Weights of a small transformer language model.
Training: a variant of Adam for these matrices, 557M tokens, 5374 steps.
MLP neurons of a small language model. Each row is named by its layer, matrix (down: output weights) and neuron, and shows model dimensions 32-159. Each number is 50 + 10 x the weight over its row's rms, rounded and kept within 0 to 99. A neuron's up and down rows have the sign that makes its largest values positive.
After each neuron's rows, "raises" lists the tokens whose logits its output raises most directly, leaving later layers aside.

L6.down721:56 45 60 56 60 42 53 60 62 50 55 38 42 57 46 53 54 33 49 51 56 47 46 62 37 62 57 55 42 57 47 41 47 42 53 38 57 72 49 72 57 32 48 43 71 22 66 51 54 42 42 55 60 46 48 48 35 63 36 65 43 42 59 53 46 57 50 70 50 40 48 45 43 45 38 37 57 63 57 56 54 31 50 45 71 52 64 58 54 54 54 50 49 56 49 62 35 48 41 46 44 65 57 55 42 52 70 56 27 70 34 59 31 45 50 54 48 47 48 50 54 42 56 48 47 42 57 36
raises: "ian", "ius", "ia.", "iano", "ia"

L12.down829:51 52 47 53 47 42 55 44 52 59 42 39 25 50 69 62 41 58 43 44 41 54 70 42 51 62 58 51 61 39 54 42 58 46 64 78 46 60 37 49 55 36 48 44 36 51 37 48 57 52 52 36 38 65 42 48 42 20 40 56 46 66 39 39 65 49 53 54 56 49 80 51 53 59 34 55 47 61 53 65 70 62 55 39 53 53 53 49 52 69 42 58 66 61 53 65 55 53 69 55 67 63 58 38 35 56 31 54 62 39 48 43 30 33 35 50 45 52 51 37 56 33 55 52 49 37 50 37
raises: "ings", "ing", "ing,", "ing.", "ington"

L12.down412:48 56 48 64 51 60 55 60 63 55 58 38 45 47 47 48 68 67 50 39 54 41 42 43 24 51 43 40 57 39 54 47 55 37 60 44 39 45 56 57 32 59 41 41 51 65 45 52 41 53 59 63 43 50 65 45 56 47 23 56 60 47 38 45 61 36 40 56 38 57 64 51 50 44 47 47 53 35 49 48 46 63 37 53 66 42 60 64 40 53 50 51 54 52 54 52 43 33 54 44 53 55 44 47 51 59 44 58 46 53 60 43 55 62 56 40 35 57 64 59 35 54 48 71 37 40 33 44
raises: "es.", "es,", "es", "e.", "ates"

L11.down418:57 43 54 49 55 44 52 66 51 49 37 59 63 64 50 55 50 54 61 56 47 51 66 56 54 43 55 59 54 60 49 54 48 66 52 59 50 41 34 42 74 46 67 44 53 39 46 48 41 49 61 57 42 44 49 37 53 32 42 39 51 56 40 56 44 48 57 71 56 45 43 53 52 56 47 46 44 50 49 47 50 46 43 47 46 51 66 46 44 65 62 38 48 44 45 18 44 68 44 31 54 44 64 59 40 53 50 58 56 52 51 54 43 74 41 54 57 39 52 55 50 36 58 73 33 39 44 53
raises: " the", " their", " his", " its", " another"

L7.down781:63 41 40 50 60 46 62 71 59 47 63 45 54 53 57 43 38 39 41 60 51 42 40 65 63 46 53 58 62 49 49 63 57 57 51 57 35 47 31 52 56 50 68 71 43 53 63 55 45 69 38 49 60 49 40 65 59 50 52 55 44 29 63 54 52 60 45 55 45 60 46 45 49 42 43 43 50 43 46 36 61 66 45 50 53 48 43 58 67 41 38 57 55 65 47 48 59 51 34 53 54 67 56 44 40 68 72 37 53 55 55 41 51 42 52 59 56 46 29 49 48 65 55 30 52 49 63 56
raises: "ured", "uring", "ate", "ures", "ates"

L12.down41:47 50 47 54 50 49 52 45 55 55 29 50 68 53 51 66 47 51 56 42 53 60 57 46 51 49 41 51 41 56 45 59 47 65 48 58 46 35 59 46 49 77 50 50 31 41 51 48 52 28 46 49 75 68 56 50 43 27 47 50 51 56 55 53 58 43 70 58 49 54 60 56 54 53 52 57 45 66 43 25 64 47 46 68 56 48 71 42 42 69 47 37 40 46 39 58 42 56 48 55 46 27 53 49 29 40 38 54 38 49 52 52 32 56 43 64 43 43 41 35 42 64 41 55 49 69 42 55
raises: " to", " into", " To", " other", " some"

L7.down297:60 64 39 40 57 50 40 38 66 45 51 56 63 67 27 46 59 59 44 53 53 54 45 63 36 44 48 39 56 68 63 44 39 57 65 28 37 49 53 56 27 39 49 36 51 59 29 55 43 44 50 52 49 35 65 52 50 40 56 38 65 42 40 56 57 56 44 56 48 57 65 49 73 42 34 42 59 38 40 61 52 56 53 60 36 52 50 42 40 53 58 61 38 50 52 44 64 47 41 40 58 57 48 62 49 45 44 38 56 45 45 50 57 53 28 40 36 54 35 49 46 50 66 49 48 47 48 46
raises: "der", "den", "ater", "ily", "d"

L11.down31:36 54 49 40 51 44 67 40 57 41 30 47 67 74 54 53 55 55 60 57 57 56 48 48 70 68 59 60 45 75 37 49 60 51 37 63 40 54 50 48 38 46 50 58 45 55 44 73 48 41 59 49 65 56 44 63 48 66 62 55 43 54 52 49 57 57 55 54 58 51 47 46 48 64 56 60 43 53 54 50 59 63 65 34 45 40 55 46 45 45 41 58 50 31 53 57 60 36 64 44 49 48 44 57 63 48 35 42 67 64 39 46 47 35 38 52 65 63 48 52 27 53 42 60 50 32 53 55
raises: " title", " office", "ship", " seat", " position"